Part of a small language model's weights.
Architecture: RMSNorm before each block, biases on query, key and value.
Training: a variant of Adam for these matrices, 6731 steps.
MLP neurons of a small language model. Each row is named by its layer, matrix (gate and up: input weights; down: output weights) and neuron, and shows model dimensions 32-159. Each number is 128 + 32 x the weight over its row's rms, rounded and kept within 0 to 255. Numbers have three digits each. A neuron's up and down rows have the sign that makes its largest values positive.
Before each neuron's rows, "fires in" lists the words (lower case) most often at its 100 highest values on Wikipedia text that the model never trained on.

fires in: "first"
L3.gate45:163072137118101164133064153151098135145138124118120184145157133131175167124106157124154119146114095154158155025128108139159160049163132094082071113104132180142099154121131108137159098105153108110162142139151168126150143103127098120139105214136122103080131154173098143071095081170176166119069136072141186145203166131152126147118127147165161114144087156122163086123121081142101197097113
L3.up45:106092123098081139148053101167090090100105099105151135149209082139128136184139127106138139129100130143170094091133096105125144095112121091168125127115084142118072147108164101113180086107178102115165114101087106052102162134139107159150124172164199092098122119194121088121134104127192097135109209143122125182153139073121121152122172212124110096180186124103137102112103116150153124109129
L3.down45:175158158115139154205162100125148133169116104138124097122148145125102205143103104105198115116148124084140111111152170144096112102099125088135094094047063197113095118087117097104151099114136129100109027155075117153125136157096129183083101160146158166151121178170126092101121162082127172182095127186160131137166137145172118109158093155191165123128150112162132081144130126103103150108081

fires in: "following", "joined", "first", "next", "old"
L2.gate109:148113130113129142174154128098130127134149153152113103190137112109150165069070114157094090106141192116122134084110123157109079090111163139087169140124145066144169093131138107116135101115163140116137131125115164092122166147096158097125126085168082134068093124208116186100148098177118167140148104116155167122158104118102082109117038108101165158108130112085181131158170100108204141070125
L2.up109:115090124113120166162145081102077112156132117095191074191141095128105127131098105191151148133187121136121108110141128133190102101152158099136145117131115138168120158084173103070109099179144106100158125159188089121114175121142155182162089098148109119187122131144062172121157130092170085121114127143131082123186183124169107138164102130049170121202111129072105146161129161114182163087088
L2.down109:177160156090173107124101158145090089139113101122139126046160078123155161173058153112133124099137120088173106123155106133137114114145137144090131165066126132130152149118125158112121176132123167111103061164153188097130133132055115113129027120125134175175186119167148082158127151054146109124146146171174089153141114111122099134158096157120146120115120144112147111129127196129147138131146

fires in: "or", "orphan"
L3.gate249:103105129157101185144148186184191155165166167107095154068124114117118120075152223121146199147127150128122111150192111111080163101161215184122119123116129123123050111152139159196122171111164110116108077123106125124062147118125149116145151129155154157136135124103103117200133087156170114094153108094103093083106140135133166123155152163153092194106172119108079124135168152144146142104141
L3.up249:208099156103126131087115165105124136107161119131165150118086177153115175097163163152161118172096147079165117066160097156202155054134155118138186084162188089141140106107110111114106123127150122110133180054109116203088137097113175149095130123153152143098166114141086161142220091113133145096089149128097113127163122068110115119131134185159091135074132129158112178094117117168170138139150
L3.down249:085111082158149172170189164138154115112123133162108080124103096063121094125135110143163155135112170112094190114105120173112105135185102139185148077142143181115109115114158101080126081153204166124060072154134129148109093152156114064076117172105092137077124076165101145079103154148101113105131101065156123159123187172137147114146130150077122110138141173120124105133155147078096114153135

fires in: "russian", "soviet", "scottish", "swedish", "asian", "european"
L2.gate347:153115132068180098149063160150133125121123154087168130141105132108106177129118201086148124190057120201127138125155104126130072121117115089148179109139125109143151101130188106176102135116143127128215155114063111138118126134168129143115079118125115129123125172167103088119132116102121147142100174156152131143096139059087091142144175160150142121085125139172142190149134087112098155169199
L2.up347:150160170113188074177106192147127150154176111075179157142128088147154126152131164095120127147136102180119082160111124183144111064129129098134141133107149161140195158095170160127104135123158144070170137112088143100071132135141111156103139120100159071143196146122162108058145170125126154142111102139147135166082136106136080118146215180123156109085129118156118202101152088088055123075169
L2.down347:130143143155149111152121155090165115082092207112159109123106099118071095158160138089123127134108113132117095147102084126121116128129087124123054138067127167167131180110187124114073128138127160124108000082149141100141072167148103112151126143123106063099131160109112100091121135113170094088184140092151107176124092119136145106105123087110101178063128119183166126092113137115121115130150

fires in: "in", "to", "and", "mind"
L10.gate115:151121139128111109075114125135127116174100133129113100126137184153162143101148136139121084139160189123092131181166122109161138123132158092116125141097066059090201138155093169106117161152170113162147134072133092111165038101149071152132119168094064149134135168183120144148128160150202177169108166126129165180123111151123171159131103046130142144099114109148098151128130153158136144153117
L10.up115:105157108161123114144129133113133133153118111105152099206090104157139133136139140135168160083192203121105069164102155127123124120165137091096152101089055126151160182065147175127071104174160100099148122134139177137152134109144125118161090085149135074114129211184125116154138182151146106128084152111123115167116105160144102123191168108103159183161173109071123125134157124109162095090111
L10.down115:104148151098077099158106113064206146098122129122083110185106072148174148112164132089120087183097079088179102152161146117104136061197159126106138137156131155128163099074121143111121112180117152084146052109083082135090106090183136167173151183162129141201103131117173082091106141126106098075078140127113098159114157136152103111196162094121137145106168173177105102112140129092155132132145

fires in: "after", "until", "around", "frac", "on", "track"
L7.gate349:117077142151147132145131177127059104175156083128092122193179168117190142069102187146093082158157140132098101150097069079164136082095137128123161107173115137196133115087184132119134133099165119124132144160117113076138108105102140085132130138152089158157133156240104132165111088133164121180105126082165146117146101127135120139129073143112117140137123144142149159109130121092055087167197
L7.up349:085115152166099179182104167166177132140197101139095095182106112111159165121174130177125139131185130110141112142102127114118148121122152201163128120119114166193175136022182095106091139182129109113128123150151147091150104119134155148115098155144137107156144124141104157122063127179105057149146077092160064165128080190175120150089091138133146124124145086168178101109074151126091106140105
L7.down349:156155081127146151192110125152114151108119139154162096109082119104103140112172107157143129117136136058179116153138183099098167121129128155143114076137148157118084145061111050076148106129101143166114161143108096075120090128135135101128100095116142110134119126127139139103111113090084100083153106113112092056102075168173102149106134150009157146124145139175130071082124133138189092082109

fires in: "when", "on", "said"
L3.gate169:133112115136144184121103109148133156181084090142072099193141187113129177116082202091110091122088145065160177104077104075134135110137151135131149150166144140089164053118077074155162110087155094133166206157158167109116151108151122109124171162095143106131157176185125188142184099104167120181142172144155145121144170129097110122085117158132143137092083120123143175117111147113146142157140
L3.up169:115127175141079172138088095135191146145120074167107125149105134147079138166157192098148138065154072102224092148161128111128134159171128133145124107071091159121149127051123125134109113161115118116120100137135164107111143081131148103161175137096147075170158136149127157152128148129162045152115176146107119149122156142125126092093144167120146105117130078183155108125119208115198121121115
L3.down169:101145186120138107156105136097138112165110080142138104104080122148111130153140097110130166066139121140146113148112104106126186147154164166127163147135184122126147195043120106103132139154097115168111060151140124132121086104134126096151146075130166074097118140098133088116113193125125132125147141143109112140155086170154185108101121163064126099144139091155117138146120181161096108192099

fires in: "second", "short", "jimmy", "vice", "thompson", "seconds"
L2.gate83:111099134154075145155131140130121113110177080146111078147155135102135170129071071143134095100140107109152125132117184117100160109142164147117121112063106141099174152165164086154117142096148116137145099154110146050122100145165123078138140155141130129105225138108091096086095087146157179124035165099116131131130200069125166163189112185091111071129105128145130133133183122175123119115152
L2.up83:120091096116125178122135109116063129139161056088083068198123182089121123159080132149099126127095156083142120104097117125119145126119154130147108177138120169042072159182135111095135133095169141116152179216141112120112107150138135096147160133133137133128126083140086154136163122134195163081115176103183169152147187139146107150162107110123112090116092143101144205100164053131089163166122
L2.down83:090140136163094190191130102117091152144116115104120094047120138122168123151084114095157080133114125113137071126097196128142144092140136113158149114101101178115096165060112150110143170164161171157103035146121116150092171116156100077200145141096135137108100157075164098140046169142095115156102113152200118144129139127122120113087079194137170145109148162084126087104168132176156109089101

fires in: "on"
L3.gate176:168096073112115180131104133112114169139149109111112120120106128151115134084183114124146040155111084127147119080099114090131109099142185133153181134126178175121147127148143081120131151127190130143102168123150141114130137086129076105150108084087117133106155096158153150175098121129148151152145181059199108158109131104161065122153103115122179121162051137137142153096137129109196127112125
L3.up176:107133052113124137094137160113118113118128113124136084119121150172190098165119204125139100137144124120155067117155088126075097132178151111088149144063113142132112171065119137107170104109154156079134113145156123036176128113127159084157133137140094144132185142118196164090120173207126060198157156078179080161176141119148102106142098068156184127164124152171117112132130143109149157115145
L3.down176:151126145143101142106112163150119148152149134080164071143094171117145097183121151109107128097154155161108134103139105040111170152153132116105112201148176113126186150035106094150142134151152064124134060140122120109134135112152178068148123155167163110118099159144152155181140110130108088111158160127103086170175127183117175139095132122134109018121142156145182091155112106120109094178106

fires in: "or", "orphan"
L4.gate66:119086117088154169133118113152225138123169156103106169140110160125140069138150154122127095168108152107106140125162142101112187089139182134074154103118130075122161143205124100087099115126186155144104149106167053081142054076154179133139140134152112138162113175126160131172123117169162117139158143073118148128147143140140118104115134133178123092115130167121078222080059151177097091108180
L4.up66:168116122124048135151152155160167113141074153136110174133125112108130154150135107124121151194095115132106154117146117102132125110111124128143154128142111064203144150066073100165156121103164135146100118107146085131024082151154141134131058156116126113076150132115109139139096082197145066139075106076129094134122095171106109110144112146133144174181039152111116085119155104181087114092086
L4.down66:137129104082130095185128177141138101100109129131107113146160105113154069157158158138176149078092112141172115161111072105094087144122092146146108092171070135128109089129176124084100126094045169126112158092102160143077134138096162137085099128128153140058167146166136181133096129166083160121173105132102042090149135103096091136095142170095159180146127143162139107174125147184204158103119

fires in: "american", "australian", "scottish", "swedish", "canadian", "italian"
L2.gate118:146105148175157101123171137145126133197100148110148152164118125140115124076054146128101104159149121185081118142170117113124091101099118086098138158147145128195167150116169176143128154159129118161205146122146071181072098155124111136131198134091086153072120185160177109088121141093162127166055153113142107133115145084131062131120178160171157158125129154138117154148095140141097186120175
L2.up118:099105230066191109155142106132055185097158099078130153151173091151149119086089123158130131158101145162119109130158000113138163148114117081123138178121135112104100146168140124147117073107148150132156093135117142178112135167144115083172117076162143162145169161095222111134136114113089144140075133126109111149159168120169125129123127129151112103060117137102097170129134060101103116137141
L2.down118:128104106138126096144139110084127165141156119180136091144134096126131115183129165121142088138087129129131091169101110118131178150117109107142106130056129172182112150122185112094069102115217140084170047089122159109176100126104143039108157126163161029125165150089091075094119156137161125102151149128114116168112119082165181056136117109097143172108144123124151132117100157068108114166143

fires in: "on", "to", "and", "that"
L2.gate256:095198149153136114109106155103170151147058098142086029143093092133190143083095184139132132124135178107117142115192087090122134061110146118088133145144169104105113143155063073193124110102124143109125118151068115089160059067078135129133145103160081132097131166196142125156156154163132141102110081173157075143171108094139131179153123060160205103122087128114136140120137116136090163142160
L2.up256:070122115099165124163078107108189196160144074137130118165103089142170164116173131122116118109171121086100070060174118149133105127135156118087131167078065161114155128112157108121115113190132121068134092160171140101102090104078096118121116180158134158167139139158134127132102158191129083122106104133107065193174130149150175138135133133128153077128104126128087115142119185169126095142059
L2.down256:156158184188105094104159131072133108098094174200165149039148132136077077157157085154138189148138120140122156090170190086083153126166103114146113145118210140155144087131104137130082160109128148168048135110147167125130145111174089130160128137091108093145098126051169180125093122135165144119076116140128128127147068141135149121113168145154091178098122154141178125148133131136108104102163

fires in: "ft", "km", "mi", "elevation", "diameter"
L10.gate224:153150110135138091171104172100123104170154135180126161154161119117148158108094124186121107077151161123080133108099140105136147160155095096115178149121133085072099061176063163183232111110113078163144156079191101114111130142135118138133119141142132104114173138143114124193123092174111116069076142172120093097119183153132146126107142144125086110050138146068096133142118051160120182116101
L10.up224:145120093187156152139168100127090041138114127166055052121107127099177124129124102149078146137111186111127123108134144141140039124154147083146130145135126139166170178090149082136090223118138145111111132122126085155121166155129125139099124144142149092084155051149102140131114108163158122156152076073117111142167123113123156082154083151134159157151094148099094094088085108161092142155154
L10.down224:132060083165172119160108062143078129089153095159119120164202121109152108150093061103075163121076150129143152122112066172129138183069182103083126114140124148137128160163117056121114140107110158072066084157125118096079153073168129158136156105121121133123142132101102116126085113144154148169105169150171162108102084082109151081105146115127109148094132162134142117131116112132099122143054

fires in: "during", "at", "born", "on", "from", "when"
L11.gate399:109093113043153166133160114140106132116094115155174140205155167080121131134121143098096050200098126158110153129115105145194095110113149095106129125143137125141110091085120149194135105145141133156157153129161124098097144040130167130146169123114109136172123168171093130113134189115192114133093143151142125122095130179108093087123112144113163189163098143153135133102185125055153131159141
L11.up399:060088178088136111125157077173107181187136113093103106151093166085097141109110144108101073091166144157125110135051165147151104126117119117106093114115068191144179137075113116163097132153155129112137141147148170097106149090164184125104159081113132100144164122160114134101105143174119085152120170160156102114114157173148085109109088123120170128145128082191124135144087115101155103112150
L11.down399:037106110163163117174122115152194159117131146149107090113119169076098105163111153141181131122166141116167122104108112130169150096148180138161114128131110123174132227104095091113142174116137169147084145186100114140112174089120128123146122162151133051188052132190125133119166098141133167159153139172094140205139115152145124143148078141142129141081121146163068105094101185104187128153114

fires in: "to", "won", "make", "take", "in"
L12.gate359:152130120136125104144113117140139147127115147112073143163123106146136180061114110153148094140127150096088145115090142165139127125116126143087161174156132123070157140172053114093040095107164138155086200153093134152096149092138108122174111126134154139106161174130137153160137151127142175199100183115123135184122126140146092174127139060106134153117124201095082161046116126127183101102156
L12.up359:110099140146135112137181092108140084101073070118127115164192143092131131122159135117098121145083155139156113123118181122162082160159147191184116153147126095121115179150128123173110146130169167137123144067086185128126136093081153126111126172172096132119135202145105104127102147113182154127156112176124127178161156112141148124175168174058109161175170173122060127065191139093142160136122
L12.down359:099079170143139098126123167065145112135115184144106207136116132121074149189183159159162131174136170117134135156137169172107138121093155071081107151088145097029133166114126090146115132135125121134073053112090148096153144128134115143147099083137096058143109132158063105118094097130151107161088108158094136255112134135140138154114162132090145136149095152144105150137132139129145123100097